{
  "n_layer": 21,
  "d_model": 192,
  "n_head": 12,
  "n_kv_head": 12,
  "head_dim": 32,
  "d_mlp": 768,
  "vocab_size": 2048,
  "activation": "tanh_gelu",
  "norm": "layernorm",
  "norm_place": "pre",
  "norm_eps": 1e-06,
  "positions": "learned",
  "qk_norm": false,
  "attn_scale": 0.177,
  "bias": "all",
  "tie_embeddings": true,
  "parallel_block": false,
  "init": "normal",
  "init_std_qkv": 0.0361,
  "init_std_o": 0.00556,
  "init_std_up": 0.0361,
  "init_std_down": 0.00556,
  "optimizer": "adamw",
  "lr": 0.0025,
  "beta1": 0.95,
  "beta2": 0.99,
  "weight_decay": 0.099,
  "lr_head": 0.00989,
  "grad_clip": 0.5,
  "warmup_steps": 536,
  "schedule": "wsd",
  "decay_fraction": 0.887,
  "decay_shape": "linear",
  "final_lr_fraction": 0.1,
  "batch_tokens": 131072,
  "seq_len": 1024,
  "doc_mask": true,
  "train_tokens": 595900000,
  "steps": 4547,
  "dataset": "wikipedia_en"
}
MLP neurons of a small language model. Each row is named by its layer, matrix (up: input weights; down: output weights) and neuron, and shows model dimensions 48-175. Each number is 128 + 24 x the weight over its row's rms, rounded and kept within 0 to 255. Numbers have three digits each.
After each neuron's rows, "fires in" lists the words (lower case) most often at its 100 highest values on Wikipedia text that the model never trained on.

L7.up204:155106115076112126120103124164112158124133093106126102108188101105137136109102117119110084102116103121153116147164126102186116129108098131144093142105096085119136136144128152135141146145118135123143130123146118113125098106124116141112105159146119158176149136108147124150093104108142136159109153110118048158075150094142148156118139146151123144096124111127151093127113093124129130104137
L7.down204:108137113166129116134138144086133124152136152126109113145105106127138153148129143162163151140132104085097103163124146085065116141119110163082120116132135129129118100081150130109118118116154120169106144117144133141123167096119108166106091130118105115110102127122107122138140098176118154124138144163111169136105110131137146107107166138130173118112099134165099176151150152138122157144111
fires in: "s", "azerbaijani", "liga"

L14.up429:101131105153110121154076142107131141119085121104131116108136162086107105162133094112143108111127100143129174138139156075153137185128168164122118131120102117129125119115152140091098140140141156134165107151115096096146065118142141115125174173134070122131128148125125106166124140137081115150111150122087064126155132158168142099098136108135136137117155147142122106140132116093108128166168
L14.down429:137094140132130127116102161131071118144134128120126118101147114129115112176136118173163122115129125135135091112114094113129118178151107153159096077154144116083170117087138147135136160124149122115146123140125133141144150123133093160138187135131124110175105068154092075127111107116175137156119091119122130115153150122119130121138111113143177129068151112147181132125150132082109133078125
fires in: "to", "when"

L11.up416:090154103149118131143144170077140107122134095156101150153102124131138114120106078103106144117167127116138090134127148131148107116087131171127110124108141104076154124151128128125156082152148138103109140116142133134120149109124130193096115136110143137124125122134177086167106117112116116142076117126131087119144116113137115113095115154107105137127111163109141112107190100144163121096156
L11.down416:142138154148120103158129116132149148140138116110109124155091130077129141133134080127147120115148131131153141136139142133119171119124138109120140126108116101193056071108124152166129105122127127129133184142137132063116125129135109133205140143150124107102114150077136066156127134121116122126094154111105136132106142108141142121128131109094096132154111123122159123126095155110153144124110
fires in: "an", "ann", "any"

L14.up544:108106126136085126182106156143129120132082121144113119094124147136136119170140106117120122112123105092144153142114157134197101117144126142140114125119106116154161116170149188086148116145168120131125118099119117117178109154129128143101127112112112093135153137135150101186100106130134117111112136123131060139135114101117120072140163148102107148079108154133077131125121093152112130107159
L14.down544:087112117145127151176159098116105107131130137157087130114080128163115109114142110134110160179142141186155106142091152119146122130096100113069125144162128113160146135125110119137167091155110126134132128126153145132175134152135154137127145173109156131109128099095103090179112100122171100149126132135150156121144159195107121130116101158137146131112115153153150124122143102113159142106092
fires in: "and", "s", "is"

L17.up50:115142088158166112168122100128162149111085131066123125114118111079148136133139107088124159119123117124155132152116138112158123130112146130060137128097091104107136132162169135110094128152164173105143121090102097106145099096105148113119159157135137121120143141149129111139136135159110136159089089127152097120160158082141111116137106134107128126105157162167167083114141096128120163172117
L17.down50:113131126186113102146118137129115168163098142128115162119107147126113160148112146143095141137134155156150137137118133098100134102079161133112086153104158106130107077099142116123089139080134150144126120137094159089095158129135121178147103150112137139123129148110116123137111135094150147117160104151093095119138114167109140154071135141121117119175122138145134148156148134104140158097148
fires in: "an", "any"

L9.up127:125109120142138144146118140138125161115118129160140107108111145110131157117108148114126106111109104118140100146114118129158090152109139087127107149119109138152140127143205169154104127182125123082124153147146158090121113078134125165106140150161115102096131088123193109145139131146133125121093101103142118166173140154143117120098121145096059158117115149140127091110133125166175098102162
L9.down127:127186133113130143148113105134108082108138089158123090163146162141101127115101127099112119121114132183114092154126136118123158149101149149163140145113066144147103108099121164088137089170125109114137125139165136122100089112092125109084104154134134132149138149147162127139122111119117108065135144117119144135151138121075155102128108161105112121115074133105102160109142110147119147115077
fires in: "the", "it", "you", "kings", "we", "jackson"

L12.up389:157120144078120156106097128094130118154135161132128134127072081133136123152148134086167162122174111109169116119136137115165136111171140159137160133111126124133175158117159131138174096153150127139142142102128121099129136164125150194103108150144109110137088109130199116146086135082127144108141142126129120151127102127100128124133095075164132133099113138071110087135149147127094125118156
L12.down389:142158149132150096127077148157091101143102142110130124169155144151139121104140155151144105125096160112093116150104189109127126118092117097121138161155126126139141149084154104114134158122106131102110125132132109132127084132162097096138121108125122142155140126130142109114150113175132095124093108157136159102112201092100137159131138165138168129118147081133135118152133155102129091159084
fires in: "more", "some", "municipality", "many", "municipal"

L16.up514:109097119074117105110140203117147149117149116054144124143133074100138126090117081087117152120101092094128090167061133110106122143083102128154117157117139132134150173121159134131125105140116132134108143132141103145131132138125142160119160129138145130126127154130128135156131138105131143170117120117114146142138119118146099088100113138128099163149113125112133147117160081114140145154132
L16.down514:116144151125132131086141071122122109154110131155135160100151131143116115128117109170105121135170122155076134139135123147122129107146107133121140142132153137097133078150142145099123192133145109133162127141120093142120116096120140160145149104116148156131142125135126103162142139120120106137081079120133140143109090157144116157099084143147120087107103112125116138155142155120117137168142
fires in: "as", "for", "asian", "asia", "associate", "assistant"

L16.up603:103167109100118139139093149063165154159155123128104128147130122113196098132110108092132152110102105141138163138126137083116126136136103127116143147161124087052130190121136103099162114151108132105158130102150110172127104134109120202082128158111119109113136124144121112161108138137122137099145081126163125091154121118134158147139129158133115152112150134102172086135177120104131115113143
L16.down603:113156156136161100108143111139131137127109163133117115133155123147112124146121124163112120130120119129160157145122098115078107158097175135096137142176120117125145099106144096149118140101132158113120143087118145122138123094132137158144208127138119135066150114168102094139112145084081072151105154151195128131117132158128105087115093146107137084129112130139119144122096137124159101127140
fires in: "an", "or", "sexual", "some"

L4.up180:112138121137101122129117123140143153151133140122093107102153086139154191112080097127119144152164121168143179127166147163130093132113130095058129155116133111134136136137141127107062131103133143102130090134128090138103147129093115135167082191111082125151141178085095094112102147112141148120086141127109091153118139136148155115107119115100113101083149152123139131127142123150118134124114
L4.down180:104144111101098138114105102131172137121112091157129133132198103151169098166139114109137144113142124142135110115163132126133143112114161078092147100126109099162125145176128120085105108134118119088153116145132121163122129120121136152139130187134108163118082091117134126140169160137098121103156123124130134145176165144075146109137099100109148125103145182146144154157148138113140128118094
fires in: "first", "total", "debut", "personal"

L16.up360:094124145166163094156072105116126173099136121147130115094133103128122105135121089127127128149134126129130136143144174107129085132164125159123141139133074132087160182137141147157074114149120126152143109101105123167146094101108089121176136121102096106115110107144129140122140178111100128117142124120103107108122077137170107139095169160107129122112120177105157088148142098112151107129126
L16.down360:123128104103117093137113145158125097135127116107166138139119139115124172126111156164084117165123166127113081117178109148107132087101151086150128162071154111168129127095126128119123125066108147046140095104126128120118153156113139125142113095137175137129117152135132153098135152117107125145136098081150111100134160109135156072153141156128128125127145117125114117172134130137132147132149
fires in: "on"

L4.up374:133123121135107133140128122117095111097119125115153129114082092090121127112111168123124124131123121094130175170043126104139128132109117123100130126141154146154155134170118129096094108145175153120165092115131107136102144097178131130103159170086129120124174138123110134112128113105138103095125092139107080126133118130127125125119125183169113190125098159109142102105120123107142121112150
L4.down374:170127107110151117112156139092098141128170132086113146154143128193140147100112109110100102118125130115111176171114131128144110122107129110080092120116186138135100129144123125112122089106107128124136155128116115138135130088149156150147147126167092090094137141139088090136130169104118140123110101079134071162126148145110096116101137130180153141103094116137142113127126133142135144205085
fires in: "former", "final", "original", "international", "another"

L12.up277:114122132103123143142119116125111141116093137064126151133109111103118118160151142100094103124141164085123132113130123116127138135117145146124143124126162118144139134122156136116158117165105150111116141128146068145142113098198124127127113107147081164140079121124120090105108127097089095130138105106125117125140144155197114141131159086124118132149165163142079112169113109154104121128128
L12.down277:123104091127155104116179125084142129167172103155135096134120119135125163168114144076159125111132091166121137136124137167174135091123134133144105152142117112151198113111120111126115153100108087143157169154094122103162110128161132143122107119171125132145194129118102087183157122160110112126112131134134127145153129139102132129102104121180133154134130119125125142098117122123097150113089
fires in: "to"

L12.up418:150151155165123118148141154146096123133148108089108148078114103110182111148138089107099136124152146113095106129147141156190105117168114167186107108142107124134143123121110155087145129139165094101142116156119081098117147105118082119076123146167129106181124102145142107172144123128126129170129144169132093121115155106108119145144145112177089165100133128141086095088160120109113133151126
L12.down418:130110132131137122143146136111143103104125080149132130179087135153116112132119176104125121115141146105147135124162057118130087108111134117138154094092161134147116125145164131079081121130118119125134125114107089133121138164067109153108137094092160123108154187132112158106105120179096153100145138118142138123126188122102124130099120164113176113146128118130151137154118143099120140141109
fires in: "s", "the", "t"

L9.up528:150120085119096121110140156142151126136096118186122125118129109116145176128163164120086084103149131068108139153137173137172112156088128096143109167120101179105128153148145143119165113114177136120119157124111112140137125112120167149097143128097132119095149129101119111105119183121141120146104100144106133102081152111154151145111141134164119111098151151134129119126135134122117094135135
L9.down528:128110135097120123109117091148072156113150098126154123146120168136110124113154140132142143149142112121104135165113112086125138164142145107116109119102164097152152098164163112139142119110127129138104154113127161094177144112140104121093083104171152149119160080135131089109149089103136167121097158143157114148124113143130121113123141151170175123152173111116146156139113151121132085117147
fires in: "his", "their", "its", "example", "her", "catshill"

L5.up593:165146119138098158153137154128141080091103120154111164095121141135124106107137114129113127115155094123115145117135132122155142135136120070107161142109090153154186138144146145128104138150121138135092134134146096124141082130106117148076142108166133102135074116120151117136084106162124101136128144152126087127146107091141130132182097130100086130077132170128116141090155101094160116181123
L5.down593:186146097138133134134138125110107113137121131085156115134136107120134132142094117144089057123094110112083158165125140147107116094149102157193132136132078141100115155125130119125154125111144090135106115130158155113139172079177141152135144138138144115135114128129171145104093110122138144120135127126133108137121138153112090133114154140102113183133085106132151143138118118127117149122142
fires in: "and", "have", "also", "not", "has"

L11.up684:115117108133101143178105160111115114165100140095136157103132120105137166147124111098099109117166089108149103127130143114145124160095060135109182148122103094097138100132136116131090091152155088158142149105132120118159088130128163138156115118134087133134123125157138126112162110110120143165130126108097150109154121170149169077128137125128125106168109173120074148150143121126147118128129
L11.down684:127086149070112134118158104149121135141114114087110144122141159099161175134135096146140151141150141116182125118092156155122099141148091111150147110126151149098142097100129116110150146148165146098120133132130107107165106094106074147106144112126118133149109064144104162138097136153126121130158091142142153127160160117165129137116118117091094111105154093140164093094160130078150082142105
fires in: "time", "to", "death", "up", "significant", "if"

L14.up755:116105103153099078140085136116132162114108130160101106151099165117138115127143093128146116126090099143121119095115125070140152121136127133140170150090162113124114131139146132140174114192125147088140123094137108139143117158160116100115152134108116131129127126174156135109111117149121085123106120118183146139120096103165090152127173186091062126133163148102128123143160108114141135080151
L14.down755:106152141083148106115126099123164143145179121130145137104174098113120135135119114162147166129137160108124161183189159164145105145116136121093087140108117132144133153133118151125097122097137162119153106094135129156106150123149123113159138133112103158104119121149114155118117164061069165088136165124127144080091129138090128110112113108101119152122110129160150120162090104129136101142151
fires in: "on", "for"

L13.up702:136150124129131115160132127095119118091106109127115097132150137126143157068144114129115062138128106109101173117139159124131117112162110117159147145112133130104142114125180144156089132157154099125123111118135123129191116127187145138082136133133116128148174122146128123093164088123097147129070123129100142132086128096135130130071139172144113147126139186124107087130157136142101128144138
L13.down702:108103120094158098134118082112166128140148150126144143121140110144148162104101140139092130136145110112116065127170153141141143154163194131140168123094110121147098124157121123135116101100127116140129099143151120115171149141080129100119143110105161163125115137163150107089139111166125134159132145085098175090084117114185128118116160151135152108150118107057135093116180144139106109108131
fires in: "on", "party", "length"

L7.up186:152114104105087125139107143116070142124130143161097124114128092060155131136098116100127105127133108121108103092086099095162118136119167172167138146098140115128136134159140143126170122132143106129128090134157127140123112099147095099096124118137112108149127126092181126098101150134167088132106079139115137162146137122147143132145172121142106163133115132131091104137109144146160171107184
L7.down186:110133117189130118126088158120115122112141116123115092162110135172119109105139130150150091126097089134164147117118127113152165158124131107131164142105098127112116118151144145121135151111123049134140121149133173168099118161158127126117131133132141122105101132167148117129111128131136074128134159096169156104158142093109161093125122071139082120125127147169148116144182129115153111169172
fires in: "the", "states", "army", "league", "family", "fc"

L7.up493:147117135134115139116127104133163125104124111157131117127079111089146134121123124105111154117091108137144130122088171080155153148184122125137102111125153128116117152122120146098119115193134089112162162135171103116137100114134145182122114123138130138112125149149129165151109199130109155115121100130125158130140152133143117159144114125149114149118114086089145102075169106104122125118161
L7.down493:169123125185128109144082115139125130110120126101129090154157124120111106129097161122224150098127115126114130106124149102117134121118131166101111114108106137102150120131126124141089118157110118112182146083127143095126146114161088157129107136131139120121134119138127118180154121150137120157135103140144166135094146102122148101099103152102086111101124169117088147108085116106117115165149
fires in: "an", "any", "as"

L13.up325:127136112130075141137125144122075119101153171088127138056075143136135119125095082110081123132150123096126091125141112121126147141140128112123145133122135097127137112150108187114172142099174126141136139124173111097104106117146105131103140106155126140126112122151172077138096132104121069149119085096090117097181143117132141154126122099113103125124128146127122147142157081172139126131133
L13.down325:102129103138166130128135136154128107160122108149084136154108101129144133105124106141119154141074098136091145149105099134135150096142147145165138134146138112117198168152131093112117138175108107108104175107104158150141093143112153120107124130166120101099089052117125112173187123139124136116101128128141133153131113133147103126086136128105173158125164139108137118154113130152109079159137
fires in: "some", "all", "most", "and", "also", "both"

L7.up473:120131123096116129105145148118109149104121117095119126115135052108115140072094120109137115117118115096115137161123112089141141161111126131069134087126151162140143121124160123164104163163127093131136112104155112113113138082174126112087110156178116170136184126110129140122108154111102097106117129175106135180111107155121140095131107129130143135100128133130122113135136104116136143083190
L7.down473:116146119101159144191136088110119116109160112118142117144084171117152135130168130104108094128138167118113104197138149151122135128138112087130148108137141128158169132108121120146114136108168127147140158135179112084094138114120127134101151112175133126146100177092125137087136113165114117159144134108128109148129119136129138129085136133072105134106100126167100117125116116149110153147086
fires in: "as", "other", "another"

L9.up259:111107114129137106125086130121115124124119139117088116122090129096168098159149122089152102118112155129089090105134107083151134147086116153130139152135134129168170158122108100180133137150125124131119126136160110082134128106123115094117107151121123158129154087165110134122138121091124158096140122114088133106115107094165132111077148135126122154155131132204106100167118116129116137132112
L9.down259:145128191162162122138122142109114127162127097086124161145154119143103121139125115105110076157175128170160134144103160105133137100154131133104131134137127125102144122150098177144091163110128117098157143101105121148139083128126144121079094107153127133157134109091094086163126125123147112139111091134117132121130193160133120144165073143148162115092136116112179160100125135147141126178108
fires in: "from", "of", "on", "at", "primary"

L7.up513:110114122100098128128117142099160156141101099119150160125124140065146086139127140137105110119113119099122146118133146100135115151160160115100120153116124115137158157150136166133160086162128121105101118141105109114148128068110111098095122132086173117136123120138119134141191126119126172102115126089113166119108141092125083166116154118164123152128157160122137145132123091114105134149160
L7.down513:084133134135127138120121142106133113134144136097142124143154101143121123141160115101071157109113105106082136112079100103141106082102148160157138076131158185113137074116136124126115131108117112177121131123144125123137153119159126134094110103164091113112154160098120161177131133094124127117159120109137147122155132100151168118134141084135138095146124158136163141163163115132160153180082
fires in: "of", "had"

L12.up646:106092148109118124125104160143157146134083116162144198129169115109123110091129153108125124109150090127097170151115138132152140116080105120110153144135121150136145087110129139151131133148109071121116109107130099116146152115132131148112161083143108131143178153172159121140157128131129105094120130138123109136152144141159136114093120146140131122136124185091095100152150094082175171160184
L12.down646:125134104136131095137141173101147112113140147123143125183111160139108156118129128136133106156111117138123145120120138138132116111137145117140162142126150140175141127114103116144109116120111168127148175109113123116144096149094119070088149109150174141136174116113119135132118115140109070134099183180142173151106069126086107078109117146165144146079107129136129100123112068134104128125126
fires in: "as", "after", "when"

L4.up115:113142091130129132166097149132094123170122133135090140098172081157123129104136149120145141138116088153148143171136139112147168113131120154131176165100119119126208129123135120101157112113121105108130093114124104132120170110133090137110098057151125142131117112139108145128139124110123100122111096174123166120100083078144113113118160155149130108153144183118093139109100141093122112150078
L4.down115:151090128106137114120138142113173138166148106114100149123154144118136077155091125112162092115086115112141088083161121117089160107132110137150145140112143149108139151136121137125120142166184096109128143111107130084113115132140174161143111109115085105116154111141107118137160133089102113113136103084088141180113167145132128156147086112114069153076117149137158073167138126088122111150101
fires in: "by", "rururddrdrdrdurdrdrdurdrdrddrururddrdrdrd", "of", "from"

L18.up159:127098127143126141133127125109085153130113133148141128154118179075103140119111124123108128106118115136128141122139123119151106188135164136151175108152103119151146137124161140130105138140154096139129138095085088132102109149128095121070131151128140115114154107129106103153122130134096075126135120077107120153150105140135134111080112115139090167132115164148151100191193127125140107120116
L18.down159:079125152095114164137115150095154111114132171136106094123112115106171132122142127122120103126136090150115117165175104123112129125135091160138127180090154109138193135077088115070083103140124135137105151122109111142125122112147106165137145114153126144133164094132105131120084115138139139141117137099131154156169133166104127131121144148102105109167134127155102111120142139140094108098126
fires in: "during", "before", "since", "early", "from", "despite"

L5.up140:110142103096100107143157117123099136091105106105166150119106090117135132118153124102160197138102121127139176134111121117112149163138154112086120110096131132139154110162134135091094126119152111081092121103095133119124104152099106161139144167116079136170166143116091186129113189128125158106125079115085110129119105117105099161144138115172127162121130146135142139132115130088096111138139
L5.down140:171122112116121126170160111092122095117114130100120114162155169167112191112110110137136098116140110121158107170166150143120131118120149073126121133115110117116116133118123062100171077142080089104136169132167136106145118148117155140151153110111124155105104171149143127152112128107115112154125148112189155154132156142103120119085139099130132149120155151101170091137139155130142147137083
fires in: "first", "best", "history", "time", "total"

L14.up675:112115118168160128137099136148127115157176113118119175083116164115147087141110153159099140142136158124171122147117122128132129128106119137097124136156154124103140101136141120127108112127130083115144144159101101147119117094134171114142146136145120128125137129125104085134157122117129087155109121079098093137160097067177084117110142133121136144148126090097103136163132119123136142137150
L14.down675:171091138118088121120162092117155099136148154093124122152142114133128136141114146135143144153103131157123126112115116115126166117153113142116102081092125143161113103127123127139151107143169130087177109127148134134117147149119108152125160119119103145112120132130149122130092097112131129153131192103103135105134125157123201131116129145115062152112133126185153181112170160145086120103160
fires in: "he"

L8.up764:136159133158111155092123146180099135091063151132091176102110128127125141119133110116154159136120125135135130125149140120143098154106155124091149188128101123175133122153160132070104116109151131138094150114107111160144138162159159113068135138121101096070147135148184108164102160109102088121091152158161118135117095104148099140129141098147090129121158169118116137091162109110153142145114
L8.down764:169140132170119127159163119115127142155174129114125131159106104137101142138148154122119117131136201118155114154106086084147092130122126162132165161107161120122139070090098168111135134124109106129142120107136076166112112125156126142115123113146097091096116145170094131133106135112131156091105126128160093140143147090116114130113127152114146128090123134141089143132092131096097152137172
fires in: "it", "she", "he"

L9.up29:136134123147064100157110116152109139153166124168172130081119102064136124093133067130092135113165113132141152124127145085131131111112126170152134138107135180111138164148144160142177113112145126100164112112124118151144131111099117127107138109117074123132138126096126179115138153103142131085135122120161075150126133128113082099085120166182123150102112118123118082149128126117083148130142
L9.down29:119131137105143118111126128120140169133096124121102071116129162144136109110140148125135114155142124120102118119077173133111153136147150127121131088160113124101166100171112159123101093126142123138129147155149077117122111134145141099138181120154154124055122115159136122132169127121099139113124176130167147168143128156133117158148127139081115176097125111133135115141164089104156110138054
fires in: "s", "the", "a", "national", "states"

L8.up496:116120142139152129105110131117113166138152129092108113146142081111133129089105085092101138109103115142128113137106145178129137129178118126111115140096092148096149149134137132073150124158138114115154134132141090163097114112119122131111077143126151127159109122122132093182101140143125123112127121125120161074123121159152108086135128124155094152106143138120137114148158124163163137097139
L8.down496:111136106083089113101136120101165090116136155097123133105116123159098141160092151151168120129129123110125119131120125099164152105149131163139158169114142091123122123119102136155114181104140157154095131143119080086124177136129123115149128121148089140137159136115146098095182152206175152122133139129107130088100131128140113131091104153142106124134115130139160136138138151096106127126169
fires in: "at", "and", "order", "aldabra"

L4.up279:078144122114140124079151118154171107153132115120086124139098168119149122108131164127101129120174134102078142148132143106128146146143152162109115095089143140116167140119148123137083138141153084126130112117117097111118092060129119123123135121164147132127130100091155098128104129096075135136134133127131151149149163145131112114132106108121103127111202160123097126138152119145163139201181
L4.down279:084143108120071134119135109099132099142129121163122138123107121084126131171175107128121179159132122138119126109154131110119128130121171131158135141146118103113127136125126127115138124122108103113139125125155109153102100128073111110094163136140131156118097128147140124155129183117162154109091127116111160096121089111091156138076105107181138127140173163184117138141152099147134097085131
fires in: "in", "when", "after", "omega", "some", "he"

L16.up13:105138113147135128124094130159111124117134158116092161100101124117134158091155135147094139114137130126130123121111134125156119117168150159105155165089137157144135121130135145080115112136128124125156130095147061127108159124133093091100124141154112085112126140122171110168118146094143095134115118115163099133167095139155095093126129124098114147144135133150080114152118123137118143121140
L16.down13:130122128137149126084173166116118175136107158173132137144145147118104124096132114087138113132117122117137118125125148113148154104104126123105098102154117161132157117134153114084196117158153121089129110104088151116151145134116148125130098107145157143150115158085140148124109117167151088138141123129152143100119118103102143132141169123147091160118148169137128187112142109132146097154123
fires in: "it", "which", "company"

L9.up82:082148127074075116130131114162150103131094157150146164106089101125123141136132080099124125123135122082109137147124116132093115141121174097145197170128165104134129146122133178142127129146140090110123124117122096167131134116158153136110148190139100104131150089090108150105094092127131087117147102091148079123158125158131117145141101130108108118138122178111165129133143142098143126108138
L9.down82:153097126210081144122102144105122134154171123034153111117111149101120116122114167125118087125141104144139142140159129120152149119130153092147124150160119140132126112123094098152134153153112167146138160131149145104105060124121159140155125171124118125138159127142138109109142121126131125128155089095160138102117166121124101120120130119144147134145151142077115152147152121128120115076116
fires in: "all", "total", "first", "omega", "more", "most"

L8.up594:155138131152069117107124117150140111092101131141129136126130099123104108149113094110127158108140106131098139105178159134128122151136144108138134167133134121159151113142135130119139113144122098121150132127072125153075113104180123146071149114116084122146147191101126132127135111150153128138069145159141087116114104136101132141106152157160133156121143130065101133144143132136146104125214
L8.down594:108134172128145156106101127127110106134110132082111131163111114175076141137123129150111134125081126104148101100115143131126152131103128126136167124140132173117155103145133132077099119118126122074125154103113096184131101133129142096085112111131182178143119110134123106142123097156101123118117128119113086103154171135142164145127112077103120150142149120144150121126148111162115161098143
fires in: "a", "an", "s", "one", "species", "ll"

L8.up319:145116175133124126112147138130111132170122127127106113125125076124117106127064093110106161120185096077106135110174086166142097110146151131125136164112147083162151160166138139145112107148128130073126132089154095157137105147122119169102135130094074139123121141163115119131110156118103103099107151131138121142119145129123109143144136136118148142109124101062164130144139116118153134064164
L8.down319:127115122129112122090140140141112109129132108153137148131138144159151164125147109164171151140121096119209104123164146128124174124125140154106106138153118149142139095114148172139152116119113096147103113123125127127133146112121128139087135101107109128115109157087132091149124148126140169147123117094165074099118083111170153119138151128126107123128111111141137098149165111103157109144118
fires in: "these", "two", "three", "any", "then", "most"

L7.up85:183149105141139131143146077107141104119104107095136153119140150138145173104119121129115129124172077138109150107179110150158098132134105133110141159114116133152144136181144173138087094156117113106103149080142122117122122111109148166104132120166088169100141115115129111160161091112103141123129119105130115184138089150116108116165101122168130093113102114112107132141145121094112105136137
L7.down85:122120099138075108121094111141081100125119110129106125104136114105113151111143095124100117084117163131148160137111117105182152126133113114141185142104106132121140140176122137114097137133156108145111085107100146141125149110141084103127119150152148105117116122108177174134104144140124116067181106159116140117135134148129132090109098158124132135125113103141150167128135094121160153145162
fires in: "them", "these", "then", "although", "of"

L8.up321:128117137128094133141127135112115138138135153125147098082133061116110167101131133111206110133098091117111147117166100087132111125124132112146162101098143118145142122151115131139154095126135123102134093086119110124108139116129112163096079136166102128112101118116140132144160143106126131116123059122120150125148150145125106153109107139143147139108105153137128170130154148104110114097142
L8.down321:156093098128102141154082116106111104131138118132137083141118093122115118141144149117101119141131141133123145079126142098115110156162171112142161083130163124156126092133098127127144066113135108122118115128199159112137130095099118168146110154119088095110106111137160132146140155121117074162140156108164170154124089142112115124108113125082143124096125132110165125128141102106128133147097
fires in: "several", "more", "this", "other", "many", "much"

L5.up282:096140120163116101122115137133105119133128149165132133130146115121135127079158131130107115110100128098113155122102123121147131147115040108120157143114115117082148131102142143117121122094150117127128167126184122151124078083146078130105122090120164159133113124132133140134135109133073084141157126117111114101147103132148102148134087143115103180120148166125135141126171095118157136150127
L5.down282:120128115111163161151119152126141130152135128098099129078127107109147148152111092117103129129133107134133118154145109123098134107154167113138188145108160128155147133114142119125153150128128120081121139137077129090138154161124152145147145152145054160143160120149141128113132141128171126115116119111136138152095091181107088148099201110131111114123120091132142089134133120149098120109135
fires in: "in", "until", "through", "began", "before", "from"

L11.up291:145092124138115104133130126163120094123135140131110141146140129093137178118165108130137137110174113082120149123125155091174109141105152110107169141143127121123144114141156109162115083154103116135128119118070088104129113119143158149125145111112105159128162158143131149163139110097157108148070115097122085075140165075131125083094147133112115116124121146135123148128127136094143138167152
L11.down291:158153150094116092111089107153101141134117092124122130132119115131128164094068155146120155100134138094156158125128110155095072145133152134118126132183155114136138111110125138139122145144129140163139170149124172084124119130145084168092124122140083160118164102123095157148159121106120105131101171116132135134150106102160167115156112126116148169100110138158101141105122170122132147121124
fires in: "he", "his", "become", "also", "been"

L8.up86:157163111110146160117140102114121177147079124110116137114146112124133143137141108084120162099137122070100153123126133135133125143143140130095126138133094109159151125097160116095121143119169116083109086139094087181120122138143108167105117187121115133133151135157137114156156151150146096093088117143099134159129122106114099133103139134176151145114146128074159134093140132076142120106167
L8.down86:112131169134136123191133111133143113117100117132118163133141132131125136154077133124098129140173105148135085104132148142151154170148113097104171159137130107120094193159099094091169099132116146122137114103112121139138127139163111141131133157101117153156113160122123128088151118138156130158133089121098148104137139140144131148113093149147140120135106150140076127169128157096167132092085
fires in: "first", "debut", "second"

L12.up226:112113156147140158141120146153108125182133122089094085071098171141131122126145118115123131175109082152130138135138144144161112169134114075123125159117113123138121090124155183134123122121121080128128180113134155117133140148135109135107130139154091145135130116138137075176164148161126127159136110135106125114141110155160163085097098102123107112121128148120108142113178106117149111114142
L12.down226:136130134121086078121128126089143157127129126162111184146106111089108158161148133105148158100084118150116098097138114097109138122143126134116119083144136127152162141148128117099111133130142161094145143162151109116157108156141111117143133132128122117130190085112127150135080125093130088097179134119119134160137123100103120104134151130140139131090133135175160140118113122152133125132091
fires in: "where", "of", "after", "while", "to"

L13.up530:103093144151074115136105129157144128113120133111154174114105140081118170099152121119107127128153100110086117131147156108191131145124115157166119122111086144172147129116101133093121114145141104091105120118093101163122120091160113129107124148155094106126141112133142089180132099099150081150100134138130149145170160156131099110125101153180079117158107149117069131148164131069130127127152
L13.down530:107144103117151126149174128088091184151129128127128167111109126087130133128143124161129113120153147162171136149110111128153144149110134067129105124141176133122126109093106135115107168131080124107178112110155127125148125108124176148164115134153141071157122053124076133182136114124127145121130100140100083152118154125096132095089140098101145141075125126113105122109117126123140125138142
fires in: "he", "his", "her", "to", "since"